Weights of a small transformer language model.
Size: width 768, 18 heads of 64 (3 for keys and values), vocabulary 48597.
Architecture: RMSNorm before each block, normalized queries and keys.
Training: 1112M tokens, 8484 steps.
MLP neurons of a small language model. Each row is named by its layer, matrix (down: output weights) and neuron, and shows model dimensions 0-255. Each number is 128 + 24 x the weight over its row's rms, rounded and kept within 0 to 255. Numbers have three digits each. A neuron's up and down rows have the sign that makes its largest values positive.
A block is one neuron, or neurons of one layer that tend to fire together. After each block is what it responds to, as a language model described it from the Wikipedia text at the highest values.

L3.down1077:118124153122118126112128127102114158178139125120150113111092102145122203135122113105110088148116126111110117143106142145154131157120157158129166157156188156091108142157127162150116132116154118123107133154189128121124134116145130142117113095139153068137127112119129132123100123151095125122143109109163113095125093076138145192110126102152141126125124151124157130147138142090100127104123138136099140134128147107123109093113152119129101155096137154099087134144091122125135107078150107136174166128153107130132152076133134204124147102159088110112141115144101106106183121163103182137133107118106173113149112162148153170132097145096122161155125146184108112186145103119139135130125118130128083102142126122110134158119148173098141121143138080143133134100134111146124134142109122
L3.down1229:077130138099132106122127123097145134087140135148129123145144130141142137130107131125158190115112181163137111087121119142125077160139136118144108127156133093087121128126120126146101101155125137090119130173075163126175146161135166133184124135119107091122153129115135098121144111114141144123146153082125142130162108185147135111134110163134140143145166131116099073154133117134154103070147124121181134097170160165121131180151099142174079139101106111160097119129167088134084087082084155138146113122147081134131116120133140147123135159109135102103118112136133137124115143143127133164127106116113098071107107150132071153117101097163127130148116171115093162109087132120112133102084150124099157125091121127085151123117146132140095103128136121103150129124111126114095117136158121
Year decade digit. The third digit of four-digit years split as 20|2|x, especially 202x and 201x, in dates, seasons and stats tables.

L3.down1114:148144120121132128130147164097116096116084125142109131144135140137149140149143109086157162105098118133133163144204158140081149093139149156110073095106133157168179121122151126137163171118124115113087104115136105107124117109081157129109127173127131118090120156121081103143104105178121112080098175138144130143111110129092136109108125119110116112142119119100115116169177142129125114121173127143133109147104090110127077135100116162154146105148086088096142079111126128136162167155094078111135155105133160118149134137155136109116135145169135156129141114191152101150140186169109113175128102115168123098112118138127102116091113130112138126146138096155133104167112118115168131141127135110135186121111152082091205137114103120115115113133120131089143137155133152104124065111120143
L3.down1379:107134154088134143150160138117186143147128166147095119155127100133137168122136113146109160096166169133103148168125123110081126118122132121127100101111161118102099150070153131115127153103123128134136184182131122092116109135124117091103144116115090147113087134120151093135160150164143140131153138096119090094110192081135128127129122136126158146124117128156144106155122099128141109126107117149143139098106145139086160143110152086113131133145107118132133123168132121176131151091133116119106135138110100136134145171159110113172144136139105082146134152135139133130117125171141113121132090099177103141173089111097152136135166140111165130124148129137117078108099129129142093127100117156119137131111088178097138113138163124167139110142141107126092150127109116116170112141129162
Coordinating and between nouns. Conjunctions and, &, or / joining two nouns, often inside titles or job fields (Music & Media, Food and Drink, radio and television).

L2.down314:127105124146159179103171136149183117136109182132117140144112133155126151171103134145183130099125119179119105128144119192158127106153103132117142168112138112124123116142153140137155105162108133096133130139158113104150141121130133093152131128142145117112095143143108174137162130129128102135177101138085131149127093160138133135079145110095138134108153095113137153171116110103113126099124126095161122124108079170143116089065126130125158095104119096138125138157119092110139115177108134119104123112133099128149111136096137150130115178140158096137128143129125158135138138164117128122125114148205089140104159155137127144158098103167133170144095103100107131140120098104136166125180146109116098115100119112151128152143117128166125105149144132137142120118167104156143125111129155
L2.down906:129133187107136124129130138122155089094128152094133158159069130126135121177124122138121143160174129130173141141125145138136103137120139151111090125127113103149190138110159153165159109098176145147147143162117113101093100114100079181108112126108110159113127098094150125147144114129138144096091116126143134140140130115107120124095136141176125126138144138160166122107121068199111134095138150120141162174122112176103158128112166152107177127085101128160103111119103121098134164114123113103122136075131125130141154158136200163123104132104134160112109136180146141136142123110171105145131131089114138121082113089089125121060096135136093152109153122148104165157151082118135100123130106116082146121135117133163106136142098112118147139094147128134133116092115149153135165128123125
L2.down1018:123122101083128105155128122116213088186113105122150103126110160102159117142101147066119123094133153114157122151134146167113058163093131158111144131096128047127155167126166131174147112152149138126113104152112094110184178105130118089205113132148158131088133178110131108097121114143114147121125121107193099126154087128173108100131146164106109104121120089133157160072133146126123072144120075108129144145132137117127125155129159125107147108095135146119117096128095123108065110114117134092079112140196100108140113166126128141087160095128132167132147095117128109145109109115151130126154132136159194102092120156127098149108098170094104158095131143137146161106164137124147166130103103127121116098108141133142110134146105111086111148124145101142142088136113112137125118097086123
L2.down1021:105111156116109090147138166145131089117077141159108129153139138137106117144136141123101162127137121142113167143128169125126143126103130083149119112119073113117126124118150132096127155118107142108172124163106112145127103116138146171110135147111214130159139116129139114120126160114133100150133149130103135132175142102148158129137115164160119160153137123125096170182179128121109128165041146101177148148155137107095095142169123128104106123157147129139168117146145155175114166143135154193162124101127179168071132141094120149149141158146110132114127137136139152090119144141112087103132147123149070151140136110118168136144142149095149150112147131120163148097173130146118083117128155091163171117136153156095171135128144127145100104153119144145117149137169098138141139135137126
L2.down1070:107169159099110135155157120116104134109107110129152132115136110113103094101109155094123153112119122116157135159130124148140086114119130085147142165127122131146138121171120113102099135113109115098096152156123151140110076095096158128153095132126146178131093128161097127095167109131125137122098128142167130094144136108163129146108082146114115147141116133143133109120125113122125115108177117086151139099161111150131098135112157134125169125135118102093128158142159083161151135159151147112132117121118120139140112147102135117143106118140118079150113120103134107114084144143136094145096126118134133135150134112170107103129109114082141128115124110146141146165093106089131142164121165128149107082125166108136118156153117161122135153112107167121126125142120137091143072130148135
L2.down1148:119053165155110149125129099100083091127129095173093113076110110104100140116130100132155165124128115095101129122104127125115124124129124103107116136163158106119108129146155152129134148110167124119135124098146133104109139101122128134094151138123162101145138126160107122145105101123143089172163127155150077118169139153105115132178145114137115149167139156145112141107154130076113106139117088115155114156158127124090113163135153122141124122123131121132139158152149140082153109141139133115089112073149164095108130136102154149092132138166142126110149150071102096109146124115105138103138128135169143115099104135130111098125115118160148107109122123100099092116139152125099102109155119092149172120142125147152074121127133147124094085144115149146146117162103153107090130100156125
L2.down1433:140158110157127100168128132106156130152068156105111121119125122135145172136154140066094130051127117131089142152105161137121122130115174109126123116144095131132142085111152097154137131117149150137138119091137122144098129115131120106173109127141117094084172129136124126107143080139117127166083108113144141151143128134163151109120117166176129135120141097110116137125164141127159160117066105149164150086130140100146109119108141143108121126152148113100143096124080132135120096178119122146182158112119186111157154150134133132130108111109087085132109110136130119119114127115121110145101094152128180123109147140069128118120120151130132143139122121135134152171145149091121135107185113183153129120135137108122125109113128130102165145101128156139127120168107138118157156102140168
L2.down1509:111152170140126124119102124143143121149106161144075130104090164176155154126106127189133177095132117150102115150082123119163123122095121166138145128136140151108150176135113176160140111095145071099117154143124099151143115143125104111141140070181106107136105125100125128120125112104124132126199178111178114099192112126192102134149131078120127142130109113137105114123162150102142146160095151109161125141163120102144103139107143126136153126111095122120122138096099098119150147141160142126120110136141154117143119145115110131124090153101100108087137118142107125115157106129089136101159148121149123147163125118186132134126147170143155121108173149136171091126170110100134137120119152153130128162059107093139108149133112124094082097156108122159118119130110120150102135090079133
Word-joining hyphens. Hyphens or dashes joining two parts of a compound, as in Russian-Turkish, first-class or Cluj-Napoca, plus those inside ISBNs and codes like CT-7.

L2.down272:137117121111095129112116154164117080136115126102144145122144142127109132122110128125179125123138106143114114135117106116149116115126145142152149115158136141117124151127098140128162112105116190102148140127128101153111107130099162129113134107139120104107121130078117107155125114109184155129115103082157094119099165131100097127103119139158094096136142112109134114131117145094123105145164171145123117117084143117107126120121156126134153147125173132135116145175172115137130142119150117148128121158118119171105158131105121136161101123178129115146167108101149137126160116128125123149116109128138089176117142164107112114103166104114111140118148127082160092159103113114094121152131121125086126181095158153164132144122117147061116077144140104143146125065105112095092134109090134
L2.down387:136162091160151109116101123142103121083161135099068110104157128116110109099111088158142136139152096136101173119136115155140082144174115091131141160120154134134110174122106116137100162128138146105152158125138145095110123093122145053164151154124141137114090095113133130119098127138114138133169168088119116105115125113120109143113113126125135111161126131100109114136136119134122114118079159109088134109129110136170128166105135096133106109181094195123129120113124171096152084137095113149134125147106159133134141129120131101096106133115145178132122143105122130155131124144108155141095127115137155120113118079118139142173114133133092133131092150144130135102115111108115078101141121121095118150169121090161136133144143163131193142127171129106158128099149130142125161132104117
L2.down1161:083113123135134111167115165091189153113112111127153141132132149154161132140137146111115130099126141122126136091084110121070116150119132128142139123143115121098105120096125136144119129138113148136117127106131134169137087130140119162114125152109134129120118145154165133145105153147130129134160134137117098124130154105095138167127125143118120106122138134114145170115161114137116117144146141146117148112173091136083163143133142123097083132141161117130124136122113134111142110149121112127152105125137092137099129160165166129121100098123113121146134155097105098101130134114134163119141135116144109124151124154098124147148135147087101167127119121119096043142120154144121170121136101148148092143145124111144090095178171121129101094126132084094120113118139086132180118144062099
L2.down1168:150117157127116131169125151109188120158159133169111130141124148081157137096109142096124128121106109141177164088179149148157172140123159116194142117174133136155134149122156136137069150129105121083162119165181135136142132133117173162127116105120126164156115150139138138140115116105107146122108161091132136127145141142141109117130114104104162139142102137154099154139131092112107142145154047117143150115111173143060086122075135091087129128172142126175137112113135138147110122119115136121114140105162090124108166143142132139092153165160140133196122099171143141125108125178109128116119130153105105167115173170136096129068144105165140110111119141109102106165124134125161118106132157122142149093114148115129142102157136136093053073125153127081093096121119158147103111129103143
L2.down1230:119148105168154122147103099106134109133092145148114189121088122130160157100140175132115134120144109140081151101119176113108126108111154140109142171100132123108108131104146111094118142150119150148144134111158146159078122152129116120150128100188114192131147105137138150115151153109176138101141091148126143101121145126085131144085169108165101107120102153099109126154090142106123083125119095125170113120177126172115121113144106118120173104148145108164127138198127139130163136127130144129170134123135110147113172123148132119115115112109128098115147146144117097140085153110084131156143112130112112137157087147122105159123116180125080105114096176146125067136152156120141154133145107128145141165127135138139152140109122115071145120132084106147106194132119140116094127135101138
L2.down1426:137124128127111116139142147129124124108113133133149104092133127123171144159139121168134178132126168130105151118112159128091096069141161113099130098133148103134110087118129120151092091095125076136149128125105122129146156143170095123117116130120099114131114150149188103111131111079117147165128093164154134115073139101132103114123159136129148119122150143087136155126126129122109103095110125113150200090083119142139107136139163114131105105152118126080152119119106091084141136110154150091109110157134131142148123140151086127164075140138101094113124117110151171165125126146135091152127158133195102145130131129125102141139184127106091164126132146134112115148151134121132150165136135146129130129145150095134125137147124093135118128173126130155110123152132160144142139163087113
L2.down1787:086133137132148113160153158144159125095102156132113118142109104101128159117145142081112146111161089132158122111131096146116134179137126132127137132124113114135116123134134101109103092091169116104139125126130088102123115137090099145161122138164096102090136085129144096097118108110100086128150127149132122118143130109160102119112149170150105131079100142120122162136181124152147146131102153129117156110108145150137166153128096151125130142142135128118075116106149137145149151141122163117108131149155145155155113121123123103131133123115121123122137131170118152127109140136114158127108164115107150139082110114156091137123095114121132112099185137168105140114156177140119150156120132150141130097136086136080169131139131172141148160137086131084089174125148138167149147189066129
L2.down1868:119105106154136148142132179150143110142123161217084147118162130140112103118129144164145116137167119150165129112090122126141098088114124141112134119145161142142133104072159084165120130131154124123118131105119131124111154107118125131138116135100111120126139148152175115152127121125157118108128137099128163125116124126126126115101163093173136125114120095102127149137109129101104151094122120120131109090130109140096130157137113145140083165164100145096094124117123107110120079156091097096151153134125126135117135135125095169092068138136129129160140128166144161104107100144125123178139099122060127131125127129135121108110143111130126119137093098153114067094146122121078093046155119135126131111122123118156153143133095115160163168154110121144125122145117093134128103145170107
List-joining conjunctions. Commas, and, or placed right after a noun (often plural) in a list of items, e.g. schools and colleges, genes or products, vehicles, weapons; sometimes table pipes.

L5.down110:134131148110102141095140156145138126131177112159141182122097152138161119158156151131089119164108131148115141131084135107139176180095112139126116147137125106173146114174129119176136100154140122127133149136153133104125144172143127099137152110118123086125078142069108091104122123155109176157129127104130154177116108139139118192089143120201091140090130121129098116147157075138123113119148097140113149125138126137158108143069115169104068120135122132106120108119188136140111107092148153125157217079140110127102111161115104120132145127119117143165113133087135104137131100162136136090128140097042157132123127112150108103090084114178128130153130132160137148158133103154151145154131100107142105101105154172056127104129096119123117168132142167096114100114121135139143115146159143
L5.down207:140138154147103142118109166154164150119140122149149067183119099109131130154137138123110096072176170161091107131129148142109135149163131106128141138161177163073124120142093142163117084052157110133124121122178118098104182173089084132131154132153128123118146161135106100125071161198107140156147130093093132108167141116177157147125103180132121105172149118147106133117127118102138165138083124142134133106117131134107130092135129109154145139112143142067156117105121141159170135130149113133125105138165143153126153141107176131119095094116129136131113156106132146110102198113176149180102110125101146160123120129154122130115135120182090103155087123151154123171141109098112163108125099092132153128117146106086093136127129150114112133151157103148104151157116120117100125112104103
L5.down496:109129140118108108109109121175152130112158144148130146130133099149108123103174101117145158118143098129110103146081129169118143094081130115110138130146140113137125150142086145128138104153096158115089139145115114092119132095112113106113093093084143089107101087115158139107146119147104146143164129161191135119119148148159108087148136164097124126142100122151149131115132110140111143114139142117131156134103191155142111129150085122150091131124119160105121151145117115105108098123150106117134139096136087074139114106154132142156131136162114107142092141131161136111109181133154115113142104122173154110136168079148152150159080137121115137142127158094157129124181118183134133133129110119142121179136143130112145089116152170138169116135124107096101158143166152094139116137146159
L5.down501:155110079119120115136133120176139133129142102144137138088144124132124130078129113112107155176112124092157101086159122146156120137119169140114116151128085150112121141112129112119178158139156132116113126119124131152117130123166117101104141131134107104163089157126170113159104139104150138110078124106166094113142106145119113080153106127142115082129123146107102096128127135141133137110122128103148101102203110152144099125175122115105143153122105122099137118094125102058134120144111111178124170139153116093161118102162105104155099142172123134114115144124116145124128116141150158126120142140129115110161175149127137140127149094127099098113112148146147113119125144145117132143126118132141128111120102126163163120166122138119096088172137165072105121134157125117115172077090149
Year decade digit. The third digit of four-digit years split as 20|2|3 or 19|8|3, in dates, seasons and release lines, e.g. 2015, 1945, 2020.

L2.down497:147120119120109147098120156162085173131156097105143130123126188106123107126083069094068122107153150110145121137127151126130158163095115109141135135125149161125118166147123134120103121130152148114147115145188105086141179131102147126120133146147092133105114118125133145130122120085149128127158141136131104142145099107123128109114061137103139098120128142099140113124170166142144081110132100150178107111129135108155159148117143124122180107110097125111138164111130138124159138087120117102112102146136110099134161128125129133101125112167122103120103148160131091120117153127143115158142175117121166101119119143145133109107152060131135111138125154140065121123143089153105139125170113118153135087193161128182120118135118105152144158140137138140139161143155106105152172134130116
L2.down721:082057133121135117118094121125171106143119107139152144090132146174125128091146113136135126089157128115119084146135087138141102165175122101153153162167151184103146144077080141121154141150121180160149114109166108133099143114156133112152066183182111149114170084119127172151133157115120135129174109093115150073095076141127158091100106105110113137134150135120133141119143138113099110136097152143139080153150158148116145077136166127120156127093141133130101132094133105109074126125139127121122121157114126156155098112152152124105093102116134085140168117147137113154125130134112156114123103126118194131151122093125158125125087145174104104154111110148130132121090133110159126113131098141133083112135162128115142153117156139145134140116157124166117178140116106135145155167124094
L2.down1373:115126104136140106109148147130097138124127141133138138129177148121069136087108113133103127149124147102096135155089123132148118128107139101116167151138132116118093109144140147168175113159134160164139135097150123135114087126152139109144143129095140111122123082122102136112162123094095075129147099118169122110094156096134107157134084139113105122162136156104117169141146137097105161102129107165110089101144115116146104184121143135103142095109147175114105125119139117175115142144154081106136137091162133117111116104158135175125101117138126116134112120082111119093160120110148136136141122121136149121122136116142141141109126091100117145135146118126165125126103122121134111109143093102092102110161133104135096114116160147082151127143129151077103151109109152186194141120088113
L2.down1611:114141152177081116108093132131128142161164144143141128117131115133134132115101180141141125107162125108103122140106149159130126106133095129120151134119168157129104170138184160154139127130067124133144103130202161076122126142125150115153168121142146137107116128127107125164128119123128102088148052150180124139089131123079140125078115173148156091095096096168091145154098075106098080144120170117125143127048183115091144093137133134128109112100157165136147118154149146168159110151131107134142114101170080089136151114099079153098115155142148104104139121136103139141130127162131141188153141071133126135137089122131114161154090136127123136167128127111092118131139138126130138095149132112176117138141151168126151116126122146126080145155121109111172145138122070108164143164094168
L2.down1660:105138129131134142148139154140122134120179142151145135143102107117117121126147173125126117127137135154147178144111087099117138062085153167142165132112140110120163133134126127137145186141163107113138124113101146106104154141107150131116137095106130130122108120147165115128087127074118123122097144120148159091147148167140100105073098132068105115118115134134122155123119144137137141135061143162120126106130107149089115143139129168123134122148149105148113158130153142127097177092166134160146102171121130119112127108125146169129105140173134119154144147125087147109076144172152073108144170112133133105149147140126124150121140134132099127138122143117134159129122150118102121142095124114163196136101105144137109129118092122124121138131098136186166151158118120125139118182135130
L2.down1715:127148129124159148124145111137177161096110109146137149142124166150145142094109128126142109165172124125101140125144137115144122084089137131164138124135116116129117131134102127143129122165130140089126115126121098112131161148157099129110132140108076112131106150144108128143132134166103154169098113097136143120125114129109136136161149102114168127135136149132120128129113106111125158144160144099077131149114092137113135168158137169091103121123128134162143102123083132127142121113120163139097113132174127112163194145113149195136141124165115154138127111111115103138147126131152143165096152115188119120166142141134116114115149153174107129121173128080109128110107157141158110153088121141157113123092110130148122108194132097150136139131132138133139141135152150152105155160131088
L2.down1926:137150106084099131121119128138134145112124122141141178145121165134131088153120110130146147127115129094108148118138111136083122125168152107138161104117089139094131122145112114164142136117115144126142140131106137123143179119151126086135115102110128133116101114169149126080124077096140202102136129126113097107158145116127141108120149125135121108117123149156132109142149086071086132118169106163139135082086112109112094167136164153110080159130153156140117152154134126090155175118095117134130133079144123125126135119124095097124146137123178165134122126108119162135127092165166138155153188110128159104115083108142118154130107126106096101139118147066122158188102156150140088133139126137165127137110091145097130148110164091135118096109131172128183150135168110156079158170122098
L2.down2013:143141119101148155131139096128107102146099102099126157087118134139096141126101126139156123138134125145160116129129098157171109132153115126137145146149123125116100178141136148110125122162114114131130126141177104100093115122175125137171103130153170090109130125120123096137107119152089130104136107132129156085132091100148142128111105122123134121156135165106155159105114121131126204106115120112153112111098132112097130190156120098148115096136097085118085144116116138086134091099186139139111180105127063151105145118101151168092103136175107108137118144115119153129182185128136134179129132138140165105163141133180121139134117103117115131143098133121154138114127115132117115113122176120169114139132149133116107143144118116150113125161118144172151140136132096122109113141105141
Year decade digit. The third digit of a four-digit year, the decade, as in 20[2]0, 19[9]9, 1[9]44, mostly after "In" or dates in narrative text.

L3.down84:129175111115134123171146061121142155165130165120122148128129140143156062139121141120095162123153152126118167153121154130123113099114133124133133141104143122110105146165149165167137125160157105141138124133139120126115111081124089125135091089142143144106130126111131103111139092108197088179161099132156096149137095097185148190141137116109109153143155116155135129134135131117138101146180116134103123135135134146124139120130089147140173110151123093102125011136107131166144184126126116136106107143123145149131162138124175111155150103115138118147154105129117133075091150124175095128159157131153145117122123088131139133139139131140137117148109102121141143153132115103111101137089138134118091085144148114128132152156128101131143114128134163109147098116113106111144119121116137
L3.down964:128151160108126187112117086164157064115146126135122162125151158118159128092125126110107142105125124091145133123135144138099100120112126115165140159090152116102151150146117112122148155088111126084122109178107159146130103086079146129194128126127104127113167125123121143120125139108154109176173136140122135116173166127158144105108131129088131108148167098121154089146142173125112103165106137108113154109123097107161137178133119124126106116123105084126109125125128126173153139133105162127107147099132168131104105168118116150083109131115108110120133089120162117142141119098130086093123088132143094119138177089109165150160113114100067220136107121102124116162151117102127091096156103116124176095145156149148111123113122143123125138092157133143121118152112134120123135141098128
Compound-joining hyphens. Hyphens and slashes that join a word to the next to form a compound, as in state-operated, league-leading, HIV/AIDS, and 2017-18; weaker on line breaks before article openings.

L5.down96:092074135165170141108144145141115089077129112158095145098135147161101149093120140125153135142127136170150126122101139133142137119141139146142097118178111079165135167104158128143149146133151122093140104116104158133142077137132115115127115126159104122112140168166156124086154082117086128129152111104105149131113142141108145093151131118112132127111151128124118101115092109091117093123107107114147100140124165141125121135125161169111095095155130088147091125083073091145152132164112114101134098154123157107172158171147129143168116141132173152168086128055135124131133101170093122112048133141098114137111142166100114135140133133109132146088126099085130124132124132108124130135103133131117149123086154115140180133164071127144145147133150123135099084133131124093131103131147108
L5.down377:132129143099102090167125164128143152126180153150122125155125156084121115127078107144136096146129139137120106113136149140122131121122100151088101130140120165123117187092144192136138142122110074103128114162107127134127148136196140128124111129127158138161151152090162090103092108125133138111071132102152122134110122112146173156149166153130168121110109131095141135157087121086108144091125111094105168146088176137123138163166140108119134156123166143145153120163127118106089141150094116134156167145112099098093113125133112113101127123167125101123144134102172105121120132120140132171159146132158115135140137140152124124133072122117134095123129137150120138135147124109099123122101141105162133131127133119177117109118124104138145086117145142104103159134125098120102118111136100
L5.down426:099114115103131141119161140143130105146111136171102132141194120110125173112118143153117153121122108097147119126100153132117134101120112174114166150109147127165163060078134074150123113157116125122121096131164138136128090131126120130134124123129142134114093136129110129101112137140127130086130116147106143134097157108142090147127156128134198130105186075094137137108119116142137141169081110107126163142146141118118115140105131074147170112148095071106132114119169098132158139113134141090132129129085166133095148118106169150129131119141124120130102118128111111138126126112078091177144115136102099106137153092105147155105119138168111137136159130173146094099140128117081144178163132123137121106145131120078120103162162124134137161115095104093158136126117136149085129145152097
L5.down2033:115136085110153112119137134135099155154146080161142112119165122123098137139103091114083158129071115139120130078078129099100111111124068111112146165121134124149135112121105114099113123112114130146081119107165112132106119116156145127162147126106152139140104165134055120129126110135168152175175119152105112139098113123159129102122089111114145120138132089134159164132155103110108099138133124111126160144124099100112123135125110078120155122100127144111143098164178144158126156135093126158143131095122102190092095143127151134084147142144112143094137154164092116118167135123144159133134134160190122116173115117172137107126105131130194116107124131171153124112093154150136120154124085143164166101106128174118121137135133070158129207122159107142139091179112147107157141138121114
Clause-ending commas. Commas, sometimes semicolons or closing parentheses, after a long phrase or list item ends, usually followed by and, which, or but.